config = dict(
    n_kv_head=1,
    norm_eps=1e-06,
    parallel_block=False,
    init='trunc',
    init_std_down=0.0,
    schedule='cos',
    final_lr_fraction=0.1,
    seq_len=1024,
    doc_mask=True,
    train_tokens=273200000,
)
MLP neurons of a small language model. Each row is named by its layer, matrix (down: output weights) and neuron, and shows model dimensions 160-255. Each number is 128 + 24 x the weight over its row's rms, rounded and kept within 0 to 255. Numbers have three digits each. A neuron's up and down rows have the sign that makes its largest values positive.
A block is one neuron, or neurons of one layer that tend to fire together. Before each block is what it responds to, as a language model described it from the Wikipedia text at the highest values.

Clause-opening prepositions/conjunctions. Prepositions or subordinators opening a sentence or clause, often after a period, comma, "but" or "however", such as In, by, during, since, as.
L4.down66:149081165121181157143178124090142157139144132117122128160139125123142144132109180104112121121158142104155163129142190145118123147136140079139120110138128150129159176124116078082186142123096137102114127093081158136117135131142109128094079147105114107079129181095153121128152152167126105141
L4.down305:127133176160159184112160134107146134133141127141071110140094145110143110125134160093155156123166150115134123137081120105125138164138117117155169158149170084164148159166139118129132174174101124107122137146085127110163125139103150116089127143148089133102138161110150153141089153121112112157
L4.down536:135102142083140118128121165144073111127158088151143083131170095140100157128096125113173157140168159108115142156119131131080165173142116127107177137121155105116123127167152175157156136104103138143135108110142152171138154146107129124111115128153131138114164115108179158108157107145122103140
L4.down687:087141148097118177138123125142108109114113145129113048152065104135093124114134163088164117182106159140116155162117111118170133156161153148122143138142128134136112131117089107129152148109076131103127097120150125125118131172156153097102169116156128132091115113122122125095158166135145114113

Clause-opening connectives. Words that open a new clause, usually sentence-initial subordinators (Although, Despite, If, After) or reporting verbs (denied, announced, described), preceding "the".
L6.down256:101129092143137139108144083139123113116138146115136105131101118138127125141118136165159095143151123136176134158158130140154168113103114101136112118080152122131150128169158110169106133147132121128109162129136122142137129102117090147170083092166125165110120069106156086139103105122180138115

Adjective-final word pieces. Final pieces of adjectives and participles placed just before a noun, often after "the/a", such as "-ed", "-ing", "-ous", as in upgraded version, upcoming exhibit, dangerous place.
L4.down61:091162162184154141121072132108104067152132121133089117146137156152142165124162120129114085128085165132112121118112130132120108070097169055123138109111133128118123127146137076121119121147126103105151149100103139126176116133153148118125108152138147147102092130107134134171123138145131154078
L4.down85:128098114105123101159109131102176109089091185138117125104100121138094102132124119110113142145122143138159081103117114123149164188134109133131088115109154119128104133130157130111110137165110128118143123158149113143143179111126142134141144164152119099160106128109141149129127119119113138122
L4.down580:117136108201164138108164122187108139118132143113102158176149133137193155110141124133079108101115104104110116118134125124139133085098138144110084138108155142096157124123099141116115162136124113098124139124139107122130104130164125150106056143117127139114128147099139132135163130156147105111
L4.down860:114130132148121167166132168131125155172170155145096136148132107101164160075146122116156136128170099137091162117142104058132091132142113105103142123141104131161114089109141133106112140134073135127140126101108138150108117106169134154109181152117097093125091181144110124134137145093101116143

Sentence-opening adverbial prepositions. Prepositions and subordinators opening a sentence-initial adverbial phrase, mostly temporal, e.g. Prior to, After, During, In, Following, Although.
L5.down22:121112118130205091109144129118105114161149154114120158161176119114136145138132124082109155120162133150129071158132148149111136147125136133125118156082090121177104142171082126126100130151098125119171071075118135111077115162134134123159135166147144111127162131102129157093141133094132118153
L5.down49:119162119124149121094114116185137111159150121093137123092167123166142145151107089097126130098137168156160132127136116149113126126102119163106169126134128137167140130127144140163138084167111094135104119095112126126123104108111144103113131095117167149161118142104124094130118103136160137170
L5.down69:122110147117118142120129110127111080098112123105128116124134189120171131109136122139113196157090142099163122135123159154097124105127155146128142166148138105136146156125136115159135088139088159083143114133165150162096155180142143127114136119156116140131134156105106136085165115083125108104
L5.down70:139146146155173107123136147178086112139115137104121150115150125132174123122144098151149107104142118157118127162104140122127166058094120144109116142076111140110115149118122117132127081131117142113056150071108136133119186156112098110110128088130124111112090120118109106115145114078100136102
L5.down115:126134122118093203137145116145074112124083159094104125119111140099128066103130107151110159096150145175145082134110141129139148142111112148144140134108149116111082119202096122080112139161077092130156147147094119125109166130129129133149162129115153115112177121076162151102118152131165119122
L5.down129:112115111157120158157160121137128134090147148108124117128164119146176119131140076184133125119118192140128141136091166142118130160134136137121141155135156184115113112131071116117153106098127168152162150122119166132134173163096101098122134159112118079126150158108145128111138151130108094117
L5.down141:143107134100164128129144140147168104127142106130111139148177109112118146181161135161124117159110089113138152131105090110134114140138149134134079141161129144103154142133104146093107144110124108102134098091172082184121128118121119138106134120123144129144103128111093122122135120104128108159
L5.down200:149084114119143132107096074125132206096146139154143107154087195089115115095116113142132099102083122115137130092144112151130119123130120134100121098176131151141190158105148109095150107120173184100129146131140108094107200128154156076135076146117136110162124099105144131143087131137104135113
L5.down365:134125146142106167158123127135132135127087108151143135113144147123119113125140133112163099121138133090096160137092123130151152164098120096123140124104132120154110151131158086136130147104102064126114098124134102095107114112092066085099091122107152144133095121099126129090100095125145125133
L5.down367:088135117136130111133095125153101093110099124092103107142106143127104149136087138137167188162154142116125162094103129084149111100136127169139169139115119157138093111143154115074125130147139135105121149170108105106106122148140114114133161103119099120091138116127105154100097172144110188123
L5.down449:127135144105135134082147092138151140092163187110124139110145132168147132122161170124090112111162157133126147145125130147150145101135092205091090120111102101159134098141114152140127160136158152152156113147081097125128131128200127100169133152139107128140145108132167152113119062147140122120
L5.down507:123113130136129141086159143148144116100178110125107156151101100118126109129104144136123113113124145109134115179114143108121166131122133109099096155113133127121141115092087109136142115171127137097137146154137117107127083083113165129109114143127124122150107123139101153102102148115095116129
L5.down550:147100101119126135164147130085094120159134140118097086163139151106121130155137106147120134138157150087109155141111132152143161112120163144121160080130104175176125124117129126089111117105146081136135117125128093105137123156110114153128180142085145127156175167127150112133102157142117104135
L5.down601:155138117068122131089122103092119119143111111146132119137097134128145149149101133112131094177088151149143140121137145126141130134166123122118182119115112109143140110150164122105140138126121125123132131141157133104082134117123115148127134163143121122151150116117137149134113089079188108115
L5.down694:112121144095124121084126125096120125125189113117136113113145127129132121174096115117145145131144170158155151135126125118146138141140160131121190104096145127159101130200135091142151123149058110127122132086100125144121118153131154142101138118130119121124143191134146167112142170100135124148
L5.down882:121122129110125118115109140155110094119105127116142170134111140136104121104118095109097160118118113122150135138106133107127151131150085102120159108150136112183151088154152138120075143175140110159113139150090117139157143152096142087135120119124141098109136114109176128120114156148133137105

Final piece of nouns. The last word piece of an abstract or event noun, often one built from a verb and followed by of or in, such as complet-ion, down-fall, lock-down.
L5.down93:128184134122183121110154087088121142112137112113138157111121115128140115102079168154162148119125091113078137132110154083137153186112100118154086152147143116137143123128138087133150146137136118120104110128110128110143135124165110106108148142091134136148130134102147112100103138104134119130
L5.down108:147124153154106160142143146152138130109152137126120163149137101132137120105096160170133143137147141131154111152139122128111117163081142168107143126147119115157152129119104130162131124122073119081129151144116159154145145116129136158107097157162159142113109124137138119132148111133128128085
L5.down204:117134106119149166155122098126101107146119093091124083119094150116096148094106108169147125172157111153124137114130054111148113118129143125140161181162118111139131101161137111125117139120119183158134149096100125153128105123160141109084128146128149133116138145134131116141115114095137103131
L5.down325:144195167114100105124116091119109144163104161126098104176111157181123090136115110151132142113128171128143131134137155142081146110102060139159144113103117138181103143151138118129156139113148153174113121114107079136108150122136123122139122129141160122124154144120128131142126159118134127162
L5.down329:144126166133122141090115134122122106164126115163121133128139127132147113124132129145129139137119144153108130088124130108049145114143104117110101084122118148155102099109126141135103136166155147140080135122108113130112161139074091163131161173156124144122130096145175190102158102181121132155
L5.down396:148129172150145100145121168162123129159106148074112114094165099106096134144147173095090135137143115086116132182144132132116120128132155116111120127163089158097151146099082166146103123120096144138128114173128139109089146171121119124123105123106138116145103123170136112154151129139127182126
L5.down460:097130107157085146095137136137118105145122147134143139123134145108100098137134132126169106134122102078127173145146146130101165181141122125104129124121137155139136098145155113099122136104145130129120135147133117162130088143156098162147144100158128097180158101129114082167120150126114143098
L5.down503:114111167126109146076153143179109139100158144140135112089187105144148130138098118143129072114157148112132131126166123104132109124120126103134136159074153152133156150129127126123114137106135114079120114142122143150154135111121115139134107134180152132139118166150147145115100125152100148127
L5.down525:137138111114122112121142105121122096118150126135103141111144125122127144121124171154136128113168125114116133120146137138114140123095141111154129126148138148141126150123150156080100145119138093126118101104111136101096122109164157107124105113122151139186126109089088111172105122088140146061
L5.down558:142057151068104137153106153105116125117104113126104104136128135138137125117128161126109116096132134176152182126117154140148132146116125113104168185166172137109136164172114135119082159091099149118122191175084145187142110141144122112157097127121114127125124138152104104118138160123159096130
L5.down579:117123111139122134153168116122116133103145116129122120168111090093136108123109134156139127161113094154146172126105115062142095137135109141130113097123115184133106109089162082108118149126101130091128092136081154094130128162137098121105128129135124185112104130128126135150119125140139126126
L5.down775:182166133104139139103127163145112149092145140122137146119145104160119146142153161065124131131174153123127062124080086135107135191072121119136115153123086150104160112144120130111132106131136184081126146157150157146116126118118176153117092123147100125147103103113125123131113121108122088130
L5.down813:129152165135154143081121125141117109141122126115125139103192122149143143164124087113109119152052125119148108152137183153191112141147098113146124128175098105137120148111146143113129126099099159187081144118135157129125123115060150110119167100160080112096124130145118103139128150142108124133
L5.down825:143128107130132130134082138128111114107188124153123163151152109121153132088128156144142116186109142166126104127099145185146129130119130135112112109102103133115165122107127154175146145076148175137165159134149147159149115138123172075114104113157111085112163133121134159121120152126153116153
L5.down884:145126125122132136125090111134165156174111157174117112141121130148126111135074137121084115150119116128099131132135175129129143138088110154146129108137081123146112124112101113147184127141154095154154110151103098114081129124167153128124122136109115142134055148132113130129086116132161117155
L5.down956:143129171187120145130140132147127093093138155135115127115128109153107097129121123134135149114141146131130091155127190098161156158097113120161109097135138162135128159152107139094120106140111131096171126126119113120134142136139162130099168114107157129097157111134111126122125162075129143132